MLP neurons of a small language model. Each row is named by its layer, matrix (gate and up: input weights) and neuron, and shows model dimensions 576-671. Each number is 128 + 24 x the weight over its row's rms, rounded and kept within 0 to 255. Numbers have three digits each. A neuron's up and down rows have the sign that makes its largest values positive.
A block is one neuron, or neurons of one layer that tend to fire together. After each block is what it responds to, as a language model described it from the Wikipedia text at the highest values.

L5.gate320:130123159104117161080156115075161170141117112124137125084143133129117114127162121135142103083104153119144140190104097135132073171153106134154128113138133169114094144126119131178134142160145099111145135125119145131107127164140151081119171123135144110129088145154135120160135126129140124131
L5.up320:159123101121151126119150140104122163124118118151163105198135159133084116159125112121136146120112120135148137125121158127142145107081133137088132139129131135143127127097082139145122105108116159175144113144103099100130135135090139147109117123118115121146118118075115093110114122133152129142
Predictable next pieces of familiar multi-token names and words, strongest after Billboard (200, Hot); also inner word fragments (tri-ath-lon, bar-it-one, cact-i).

L2.gate47:137107100125124152131128148149136122129112105107109163132107087090095133143158121147132133129128106140114139146122127124139148114130136097123148116078124119076150179143142160173124135124104135134150162111150085118127110145176144119132102098114159157107083155113100097131152125109123129140
L2.up47:125128132160128185131168083141119149106156119154148099147125102152122133121126133150170132174118095139116137132159151153133178134122140146101120164182130097135105142117174146159116151107108108169142146152150086127093104159094153104125109120098120119101151111094118166151104143168137124106
L2.gate419:072120101161130169159146111146129144115093137099133136152115080094096162112126099114093128138157129121119119087105138100128150115111150147114086164125135099141141114140147116129129152098130125122132170070156130110140174099128121133164095109125138120131114133153116113109136129159136136093
L2.up419:148088116156181138144132086123125144141123114110101122169145169123120109102137180126141127154088154134103175124156135084179139105141119149155125127130120145112130149161103126125146132134134112105136173134161146098126133126152109124106127111139132142080162122138104169153087158115156156157
L2.gate578:098070092110121166152109137137124119154137135090101098116151135094078141106110130152138162132112147186126093126111120158110130135115103144152104114129135152116132119115150110149151116164085107111170168104138153082089072120134137130067110135117125110157106139129145094154170102102134130109
L2.up578:151125107151146150132138108127127167149084169141161135183148142132125118180158084107092113169115140140133141129078131123151132156135136113154089129172113128159147114177183140107113144113121109154129180138087114131147125123078132136129099121099148120091119120140079093116127101143131121058
L2.gate815:156149132125135143115136144187130122107079096093126134137152089126121144106153081142119118126141138162123129134140139125119122117129167136160150145095125106100093128147148151155135177143118107140154158127116123083130170188164122147135126092133155111106092113143096149060111171121152133132
L2.up815:181120145135131150100151128114124121121114184156112129164134134100128119142089128112109139140144135176104087115124122104143124129102125113161120082127121101140114164102164142160144110102179132114121090120145148164140136133122132082101145165121149126138092161119145089126123122141125068153
L2.gate964:144122113125142152122142109124104097128138164120127128135136117137119142108115167131132190117131106147142127166134161149131161089098118102147112126110117108124076172142144144172127129131087168147132181140093135156116150133120142112086100113117148137081098152148101117175121131094143102096
L2.up964:108191073172121170157182066144130128143115140165147152119152145148152125149118149145138139154137103146124115122149122118108190100122132141131130086094152138131117143179141142126104152134141114129130181152111135106162113113088142118088114143116139173107147171141155127151118115151095088138
L2.gate1205:132146141083140143120137148133137139147134143139093131165072116093140141119134061096151106150136147101115120124122107116120113118142152132149147084139102132072123159160145147135134098135115124081142165140104112102116113114136144137089094106104140119085148161172132130166162154126114155099
L2.up1205:116106153115169157091129103134128110130141143124133132128120093103160122125105140143130151096118145132112136138173134142117115119123129124141102100097140126125168089173133168149126098176094116095116164109094135131144143152152150097087145168166124104088081149169137164130137117107110111121
L2.gate1214:110139167119168148144131094110162131128145129115093128095153125153190075131155131117146125127123116094108122152138150157148167142115124095165119141150128141160116126117169159135118150145150127152163179168152085126080136110132111122121106117152122112131144094127103124135119107093102102138
L2.up1214:121135145139144147119116134099144126131172140154105154140114091127142109100086124126183150099168150134137155141130161122091136104115133108151118121131133101141180139122173129172133136142117088150113129139082159135172100114152102144127114118081131143152129137109141144080194121124112158109
L2.gate1332:126122141137119116101138092097177120138092131165129133107134132129133142087136149100133139107113112120144129137167202104190132113132111086156124139106119141165127153136126159116149137145158109134124166129122161123153138094173162089131170122129155128112126146112136142134110136115145114085
L2.up1332:146108138148144133155134109119164151115134102113187152087134150167149128108156133166134139112132123127094123119176133081115087147125136126101149198112135097128103096075155136154106135110092136166136159157145100122104090165151161098122124151133095117138086156091134121101145124129136134109
Digits or number words right after "number", "No.", "#" or a label colon, usually chart positions, as in reached number three, No. 170, #439.

L5.gate183:180094143137118141103096124140105113148127129113139203115101136138107151100115120119105125086117120131116115160103144118111137125114122129118114144090127169137139162132138139093151112123149110132120134078086155144124128050182123123132150141090141136120186132102130186139174101129156103093
L5.up183:120112117148127132104140107149137177158118111148103142147109095118144172112158150142129079125090126096114158118138171168162158119105161166097091123124126158161167101094139095120081106150129083116139098119097150163126133081148139170137214152114154123115166123152127105157121125135153108125
Fires on short pieces in lists, tables and formulas: chemistry symbols (O in O₂, σ), table headers (A, ATT), first-name continuations (old, ando, ward).

L3.gate115:128119141118152116108177105152156144124119102078073130123069122144135137125116128174121135157206123092098146136167103135151082091165143086137121108116109105103136127115155162171188115111113133132151131149087143163107183144134123114073152127140133083141068085137145160165153110068144099087
L3.up115:086105148151123147130151148126172114143162111088123131125137064148127145126146118103128173113155130118168110127131150079124171114195134128077105123133144134125124119054140153112116142118112178135113100147132163144123105169163116135119135073120099107131172120069110149102136149114151117088
L3.gate325:104144143173115141103132127102120122134079129124095100116112148116120141150075154165121153118148095147141156165159101133125138143154138101147127152155128125101152148128091121158131130123116129139140178111094116149059122086148156164086165115117138136100122185125149133121132125103121150129
L3.up325:138176088125150118151151150144145159149149156111146139130109106134141096136137099134090147119111088081149151139141140077143142102103114133164118086104096104139151118118137086133158088110138113128119088122110122147100120131129113132112129146131148155131131120179116124130150145074159167140
L3.gate552:097127120152142128135128148135133159120125127117115088117109097141124121134142093137113156118125149114109102108128074148158089130160137153124125113150104138080145162127140135159149084162143116101111161167109162182127183124132143141104122118074142165140141141140161109163118114125152139108
L3.up552:127124137116148157132115172111132120157137137149109141139101075096161086143126122113135098152138104133112141143117106100116119143112098107155141138088147126097117143106110126136109137152114126142130120139145122166127125149140096178086103118141159133169074142153151134144183151109109144129
L3.gate969:101146161123113134153090141143130160127087110110132121128107160110146145126131122171156146149129127146108131120146108142118107113158160089141106157140126116121138119115129074153099124138163132096145164113143104157113142128113130163116153091076145088133129126168119136103133120141128176125
L3.up969:114149155127119137106122132137183139110112142143176149108141139132109090141177100106104136097126127138174132097126117081108108161157137109144084105181104118190109138094156107098133123182140134150134144152161122138124127118152113163153138137116093102166106153132117136138083101109116129117
L3.gate1033:105122164124106174122125170130121141132106117141121121152105154133096120115119107148096072169145143130136103123129124104106093134134174099158105111078170144121126135135097134147139133112123123111134158100159141133134152117158112137085115146139151090120164173138146123121133076130159115089
L3.up1033:101120152097125121156099101163116160097092114145138159108121135118132156104118134140155130113090137136131093131170072118177116106094135126119124103114132135094131162089152144132126112139112130096126143107115122160126132132151145100105148097099132115112104122146167123122159118126127152132
L3.gate1157:115177181114126148124088145104152126106107106113131103188159128079155145129121161139131116085142094112154136132115106101181116087147146128118091097172100093101143105137189135090120152129098155124149152134148130120136114080129125140126136132148138114137131103131155122163102119073127120079
L3.up1157:121117146136091154123137136136101092136131106105134158139105150121105131139105108102143141149114120134131142158104142125164112132104101090108115106080102088145142155120157136129087129103085109078145159128109123159146121118135166147117071146119144172112136080178148125118145158116142151161
L3.gate1428:103120160157150118137163115105126121130107126140128128119103130159116091139171092112116127144120146054126140118112127166145164140151166117152127130114126097089134134136118118130106111134119118093151116143148092177137179108145157121116133140125161137133089120121135150164160129158162125107
L3.up1428:079146149145112117189145124143108140143100108058120160123135133120108156106191149144150117108103051125124149150179137120111159117076136150096147133090151128146104132147154139129162149127133131108125135115143109129125134163141106145113119105146145113129086108152095163150109120133165138143
L3.gate1439:120118143090120184097163132133163132128085130140085099127092057109113136139153122170172109152164085105124123095128111117101133138118119111146125143105120151138135095114119137115094178118144118156162108161136109133090142130152098135075157151172140131176122138153103116160161105110167108160
L3.up1439:123139125116141159116128117121090092089123170139119126103142148142090104139165130102137155101168113125134136098141155090160125110144096106144087155165114085145069094134121161108130112135144094121130144136113142165142087111124187125079151123115145113116147138151122149110112136138162114138
Digits of ranking or position numbers, mostly music chart peaks (number 62 on the Billboard, No. 170), plus 100.0% in vote-total table rows and other table-cell numbers.

L3.gate226:136167154124101144120092093166121101126082133124141143098148161146117106125133147133133159155130088131068134125114116141126148135141094124150146117169152145105084074156125118104143069162115100150089115122128155138152134119114135123103120164107131144110183150122121094095117143167146092155
L3.up226:103122106155128114141109118179104126144121116119131158095158137162121164145155143122099143147147120148115121156081140145112140105149141123144120106162128109147131099115159096134144101120130085147133150139115131112104156149103142147078126111105169118127152116116131126131158147172102087134
L3.gate466:151104141099128098094151121109131120127150147099170152193090149158129099138173126102099117162121138126127122127131145127099135087085163162087134110135183109141131149131139174067122085116135098108135098169128115132145149184142191142096152154099156139160129084162108135098131179138128133170
L3.up466:128104112107114161121113120146110117159091114107178111085146144118159131142089095073105129091148104120139116117134128130148098085103151121125179135069099119092113087120141110090148126154119100145118149138138157149136100124135143161125132110136141144098145137108130121141143136154127104164
L3.gate618:133090099115128114130126143190117171150072074127132128097122141120093143118113124124121093129094096108095138144139092130084135108125143106137152118114106162144141148145115104117122117097125093124116156168117120149130141149134149160101119116149158122142131129114145160101123125126126104134
L3.up618:141125144099150104094095099139109111103147099126148132164151106161152157115138145160103103120095150129130157155085113114100106116130124134124133169136101141122123114150098132140148094168131112102082160146129133126138120148137128148121135121089119161152121110170139144144131118160150118145
L3.gate660:117125161133129161131119095205119116157116140124159119104175134130146107108137147119152149127096135143084112171137140151110138104145098145143167161100137125103120098128088139131124097097115166102154146124146135175135143173166120128129098159163202132111130115152139150101119130127068129116
L3.up660:139109140159153137133113083130115122180134147104127100145143142143142110095143168144150149145127141167105125138124144176161124133167142116134156121150130108119160102126110135154092147103108177146120142112099138140106117150135116090141121142134127138122148146101165092155124097101109137087
L3.gate811:119147126135125130125097111154157155107131134128113106103134116188070174102125126122143102129145121134142111097120098090141149102105102096133136102107121178132116109127103076154165136105122150108128128132074137164169157114137136134147118097130133163096117153151106147133160113145116107162
L3.up811:113125122134168134160084151130175130155146125148136126103121175128129118090137143102120160099131097136152158093135088115102108118105133156120168108107129136110124082140096100145139110103114136153084138141116139147151126138154170132152145159131099116122152191136118151119118124122102148113
L3.gate916:112113114152117138111143119168091080145126116085117170104164107177121114114135108161136113123133134143123094129100143154120111098163157106128123099134083161153100135122110090110171114109149124094128157124109111116124137130135145133110123109103125124143149146089150127064119165152160117113
L3.up916:163134146139099133132116106166091151108151131167104119141115122115158147103101132110086112130141105149121086144157157090106120128086120126155179109056113164114097137109118094110107097084115135117144137150118114128103121080125122116147124126129157135105099101105167111111136147127167073137
L3.gate1100:161161155197125158133097120131140094153143108119124088124129117144134145116162100121144104140104119120133114177122116115093122123122105126143164166129103148096142150108104140075156115166112099158138100098124128127163118105107147168129120105115154159106160121132098124107133121145165128092
L3.up1100:108108164108113144144124101133154142149149099154164160117111130140134130086178141140135118100125146097166162090115108124071141149156129132101133157160121150124193125132119130162138160159100077168141128098077102070110133092182130160141139164136159113149111165179122131103141131141125150117
L3.gate1334:127179108102147094119122127205136165141088146098123105115143150157113135124121117126138127117108106111097131131084160119109101108125155113094147163141088182114112149170135158124100095125099095104146078125147157090120115096084123158138144161116173099160141124152147105153092176129145155133
L3.up1334:133133097135121146175132137119123103119128114193118155100114105154135128100117177147135145159147082154160135145122122144117142104088156118166138162123153118098135124181114111181126111169113095105139122155133132140089113118124144111104111137158161114071102172132122122156149114142143155121
Commas, sometimes "),", or ";", after a late item in a series, often just before "and"/"or", e.g. "safety, or security", "Texas), and", "F/A-18, and"; less often after a subject or before an appositive.

L3.gate144:139136143124128126091116078151160142115154134139134152127151060134131164101115096152135150102168124155147183130139160158122104137124067104189129155158123133110116128098113068150163126100129143133181160178144091137090147124133141128151105131143171140128162126173111132105117135149113132111
L3.up144:170138144126124135125135129105105114138133131133104178111124116101126116078106121142137122118127149139138145107116137112092157100149104088131132119102106117150147166121151122152136137152155109147127136093170131111141128128135101156145081104133128132115144135093124124146110094099120107176
L3.gate224:093157100115135169111136137153147135131112094141124155170155144087092172156138122130095155134105127182149121112140145127132110136162142097147168134140155088126081162115101115117150110117101120141138130090153124120129111141136128166147116133118159162107133094128146106098154102142088079140
L3.up224:107181154072161116112119086148100154143172134133125133143110105108137103151126129116129088110132142124100138141108112185159139113126131141149126127160175146164117102146165125154117107118172130141108138116139202139169119118171116157123088153146124131103114081110107140104117126136097085124
L3.gate362:147107124099100146096130100108087145166130135136125119100137106120114162107156152119131082134093111157160112117151142094180148158148101146137162180150152126121122093135163160107132156144119128123123126111153163123111119129121145111126099134110115142091120115160131156154150148130174118115
L3.up362:158094172136119105134104142142091140107175130121114143135174121129167141104162136167146142135125129144148130146154146135124132146108133105122160141111137131123069053133131126111115147118100085121119088139127109117129159115159181118121166173103169110134112148115123156161102130146121127110
L3.gate494:112137123155113142141168114165095154160110151120112133138147111101130151156137103087166143134079119169134161164155150117147145127112110163136118111150112108155145083135145134141100113153112116125151122154119166144099141145134081104116139157079144098089136129105143141149137109095100153149
L3.up494:092108121096104126124161118145122127119147151115126148125155120149112152120156134104114079107130059120129107137147145123103137145095110149087093124129136191116112127139167124115136086116118116099105170110149136118144115097115126137108151130120126133147135135110118188126055102145119134086
L3.gate803:122155148147086125135147130120133094124153134087092134069089144110131151104110119119169145174142077142136128100097132132091104128103118160166101158128132086140119122126112087121153081104141133165142155142126148138102114132099144138157138139132154121150144082134129154111142151129113103084
L3.up803:154136130170102073164148167097107095123145126153147108094158118105136174132137122106130144129116113151125122156183123122163131171119106146148163151131096122123110102142145149132154132127164123125084141108124187092131124125113111146155112117134138161114148145149141131158152092145158146118
L3.gate841:123107106103113154167178119132119116148087109115129158108094159149097176121121135143141151132104133132119105151131149120177131108142179136159075119134143101150128131147087139104176142127067171161106101149136164117133123141163159156152164125061142117173135135104096100138116144105102149102
L3.up841:143103155178109143119128074128132106118167124135096133120130135124117152140126136170153147125125119153116116118150173101113109126120104144137134127138122080148128113133125120113102148112138137136119124133116148133165082100143107153133079139144095127166120106126144097121137149089085135133
L3.gate1029:115062133153139126111127119154113085118085133134138117136128107150108120087093118148138115139144117114138137119114138166109138135147121112117138123115069110149100160112081111122113099167148084147137094115191083113161103110099115137154155150161079147125143135137073154125152133112136159121
L3.up1029:135116142118172119134079147139174114110116154112177140097144177101076183137123147150102066118129106127116091125106125140135106138148113104110098117128104131175151135147063110101151132159121126118135097096088140081065110149127115174140094091143162092086146127140138129120106153116118117138
L3.gate1315:124188118139096125124096115163114101143116137121136106129151102082078156143170103099091115117120095169167163110148093128107106123139106167131119140129148095123113109165132157141105173137120173123142151105115113122143130128109186117157165110104130110074152136113111124178149114123122149127
L3.up1315:109104104161123118126111124124156110141085130183122127117135136139143156143125106165108122143101121171178122122153151085161147145119095171095113117151125129122112085120132146121116126139154137134113107120141122149119115159148120128161104127112114101121111121160078139140133169163117144139
Single capital-letter pieces, mostly D or O, opening a name, symbol or term inside lists, tables and chemical equations, such as D in Dirty Bastard, O in O(3P), OSMR.

L2.gate28:092113135173142139141120090114153142111153140128124123122137129155111186145145114129125170151115090153121107158152116106109207086141132107143111139142126114097118103160145149088117107151113160136127151166170144103087146116116116146115171105121133163141112118124113130119097114124156115073
L2.up28:148113116109135097155109111148136164103128097152079134070131151146157119096096158126112117081109118152147104143135151147125128121134127123138170108089118165149108155104160139124118083147148105137141170159143141146130147098103133095101127132143193098112116147117148121111103113183137144117
L2.gate119:078111108107136108166114151106120102123140149120152152140096151115124102147129142106112128152118119122123114144157165129115129117125124087144163153175104137107147131125146100092146128104142123167127161141131159151126150165106117116094129114100100098134186109117137111156169134118150119123
L2.up119:135156107057109085149160117135121128156175188147112165122137127128104110103116140112103149128148129142126123146115098157080126134121145151127124106143159164125108096132142110125128098128161135163125157166154151165111117156121212118130143131085116106130144096088125136091167117112121149125
L2.gate553:117148107115134093187103151154131162194139147146117202138137128128128129149163139116099135105174132138101126198081178127152151136090092167183132128090088135150098156114118157169126088119132096112103141143140117168121100160141119154093136120134120161091162140111140105064127098149133102144
L2.up553:136105130128122141142147155168092158154117127116137130123130117135090152101113131118136131118147128146112107147109108119138136121153127143131125133074133108151094119112111150118136114111122123114109120150160139154138119114129124137120112147149140122143126128144105123161107169143164109142
L2.gate561:130134126127148136147154131092135106148128125105159144135125127157121082098130113174136125135173136128121119155139144169165151101118130129132101109114166081123183130157142130135156139126103116122120165137124156147112133110112088130151121119088171127130116109136143110105085155142091120121
L2.up561:137152129143148124138137127124110102127108119102130136119107193114086090151115112116122139109137101168167104153155137140109106095139093133145109136172083147106085155135146159146128068111115150113094104112141122154128126122078127114117136141172137116133116111125122082145154147169127142149
L2.gate650:105134101149117172131142140143102078136137158106165096137116158087142122115122165155109170140121184126138125141105134119073119090166122135164154104151127096117189150103105127132120107166138155128145107112150140136129134100102157154109093146084183088151157109144135113135154119158113130123
L2.up650:114136140098150119104126127109160122123121101156095103120108128104125100127083137159125142114146084105109139117149111155127090146139148134106200170101132128117118135130109114098138099144108122096101083165143161154113084150135148151100122087119116140166122148139141146141160131162137098132
L2.gate1290:124126093116161174125137140129118097133117154129154109161159147145143120144141132125109106156112120127122131171094101131135145151122112089136112177119151075108141166150126106157154136096158133120152129087095123196080089114122117132148101081122154050166133111152160096142121103111105169115
L2.up1290:105117103124169122103145119110100144131116132110132161135140091140103134160138149130082149192158128155129162153160100148129092136153088138134140077101108140154138192166119128094103111146118123119137111125137126143131116159134154147124113120114122136152143140116143132099175087140176099081
L2.gate1295:154119129150113125121098132144123097115137105106088105122114136134108117108123159134147144113136094113084113184082111155129120110112134116141142133076138158133161140130140139126145111147135102125140147147121113132092128135133144121104153110093140100108130084088157168166092099102102126079
L2.up1295:174160082136101159122186127113138128159146164107176171106120135112136123140079172148108121111166111133137155104078111081099171131153145121138147143128089118168132145146156113151122107127115125113141119106157152152115102083130143120105074125120163103122118135110109098130154119158021171158
L2.gate1532:133111110134136112124114111165162133157101143128147103140078120112105128077081164163160092125158139126121133166142123140146104150143109095132137110130095137114100111096144156123115132147120135126110167120152121097135111151177168143085087116087129130138095085121140119142139148124131163069
L2.up1532:169122136144137118165113067077144144132129131150165138129147149126086151127057122094123117138136094089165166143105109133147147112152095138109171118110098058145127157145102130133113126140151137128140107117114128115114110147160151142118113116088092114122134108115125127125128127115164153150
Commas, and sometimes "and" or closing "),", between items in a list of three or more nouns, often just before the last item: "club offices, ticket offices", "papers, books, and memorabilia", "(NHL),".

L2.gate96:104170155137089123137134102116106117117117114163107135135094118166100148151097114127109108101126127131087130141145070144128177125119072169070133124138125117169097097157096134127161120143168148136126111133153144144096093130150129087140138122129108113110142148085071130103129154110148107139
L2.up96:115139084172102108154149052119100102104120103124153126135122117125131166111097119098165060114181109121179089174166119135165148141169130137109143079143121105152135139140098155107162170083142160143131122102154127129120111111101104068127109109051142109146139128120149133147130143136179123153
L2.gate352:131126113136079110145189048150148105109121100140144147121150124125125167127130127168154121160118143133122130124158131183105141128077094147137089121153156112142141138139115097129120153128140152110151129109178126155150101097126134089118135094138090118151146097108135120099091105139154125116
L2.up352:139156130158108149111137089140145107118168078106127189145134114130101116125128110119153099098091141114132177129081146122043166111132122112098157128126160112153105128120099107106149135109138122132127110114151118122179089121123123064148114141101117119125115133176058153072153159136145080162
L2.gate514:132117134123114153176144092156155146098137133100139101122124101139137165062122114097118127095177160115129138127185138135095132166160089157135109099186097116165111138160116113128137140151116073128165120155143124109096085126126167097094121131169153117117150110089115193117147141108169115130
L2.up514:111177146125075144110112137129096143169160100160110155147147110125121127130115153146099112164089111136084159116135143163100182102147138160137117118108132142126129129131113126134129125162122127125123133105125126112096111136117121066134140101108111110168113154132150143119161153142122140081
L2.gate751:128153160124116114124113118090144101105152100147110174175131185124108144107125172134114093158170176120103162131107172174110100109142084181115110080143116108133108101116136132100083118174150123148127080098109076147153130153140138090144148089155107168112178138092117085134128123136111146128
L2.up751:065121147136137130138131118126136101114152132141096126125172113072151152126164129150088110137093110147123120163175119121147131173176158095115136107131133131151154134162103159106142120135143122099123135139172152114107117110110137083124142157122138097154121128120153138157133121134102149131
L2.gate960:126121161160134125157154075148144141150112104114098126119159134120117157092129094126149137130169104127150118151101151113109144138142114144140107154161127116135111152152130121107145125141130123090106104104121136113101083142122145113123122100146138121118126102125134152075143106108141117142
L2.up960:124096122133118083107159093106126125146166134142144116195138130163129139104107125102136106116114138120101119129102120149108128129119106134147113154139141127133152127110123115131128152176148126092141065135101128161117110121145116113147091153123117111167140135132096115108124104108169136150
L2.gate1221:136119140138105135158096077091115181161122104149163114121153130123116125128109157196118139174141091180143168098140144124082136166133142158148080182159168115120146183153128166116094116111133148111158147114110107141148112131164108110116136163123150103163124147103097140124139145130138120091
L2.up1221:120098150148129092166141120135131155123116112160118156117147109139120171131144120101111138155138139144112135103138113100156120147150139125097127122160107086126099158134109142136143140096142114108131140126108089163143150092172109122168106128154139118104150115111137142090124135087113075115
L2.gate1247:165157122130122132154140114152149111148094131125161126113113147168146125179105110123163149112115108096140182120150149166086143146126127175135153103118131081150109141070120127125171104135138089115088113109136152170139119146131165158144159129121133085144175123115061154141089125103109121120
L2.up1247:132152124134147132137095118127118113139093131108113105144146131175092166124129146163131078123166132111147160152130130127092138140151088141115088127107181131128155144104116150108137129114112150129139131096089152123140137175142120119075102081103156144174116178098144123104125130142133147120
L2.gate1526:122161127088053149111140063159085155137143138158096147147114123122113160131106160125157090109191156144126132155107153141109194117186145127159127146097103107120121095112130106093112132132181128164135075160153176139133129136160129082109156117143129138119122155075103182136150164125160101064
L2.up1526:128151154121103131102115088146140120135114162129167189132142104116107128109123138090155138096153130186124127179127143158093143129130134152116129120143066110149146118143111094119136161146137125155103125125099124135111123125107132145163153155142114137156119101096135175124132155107109150122
The first word piece of a capitalized proper name split into subwords, often in lists, tables and taxon entries: An(ker), Ar(ilus), Id(lib), Kar(achi).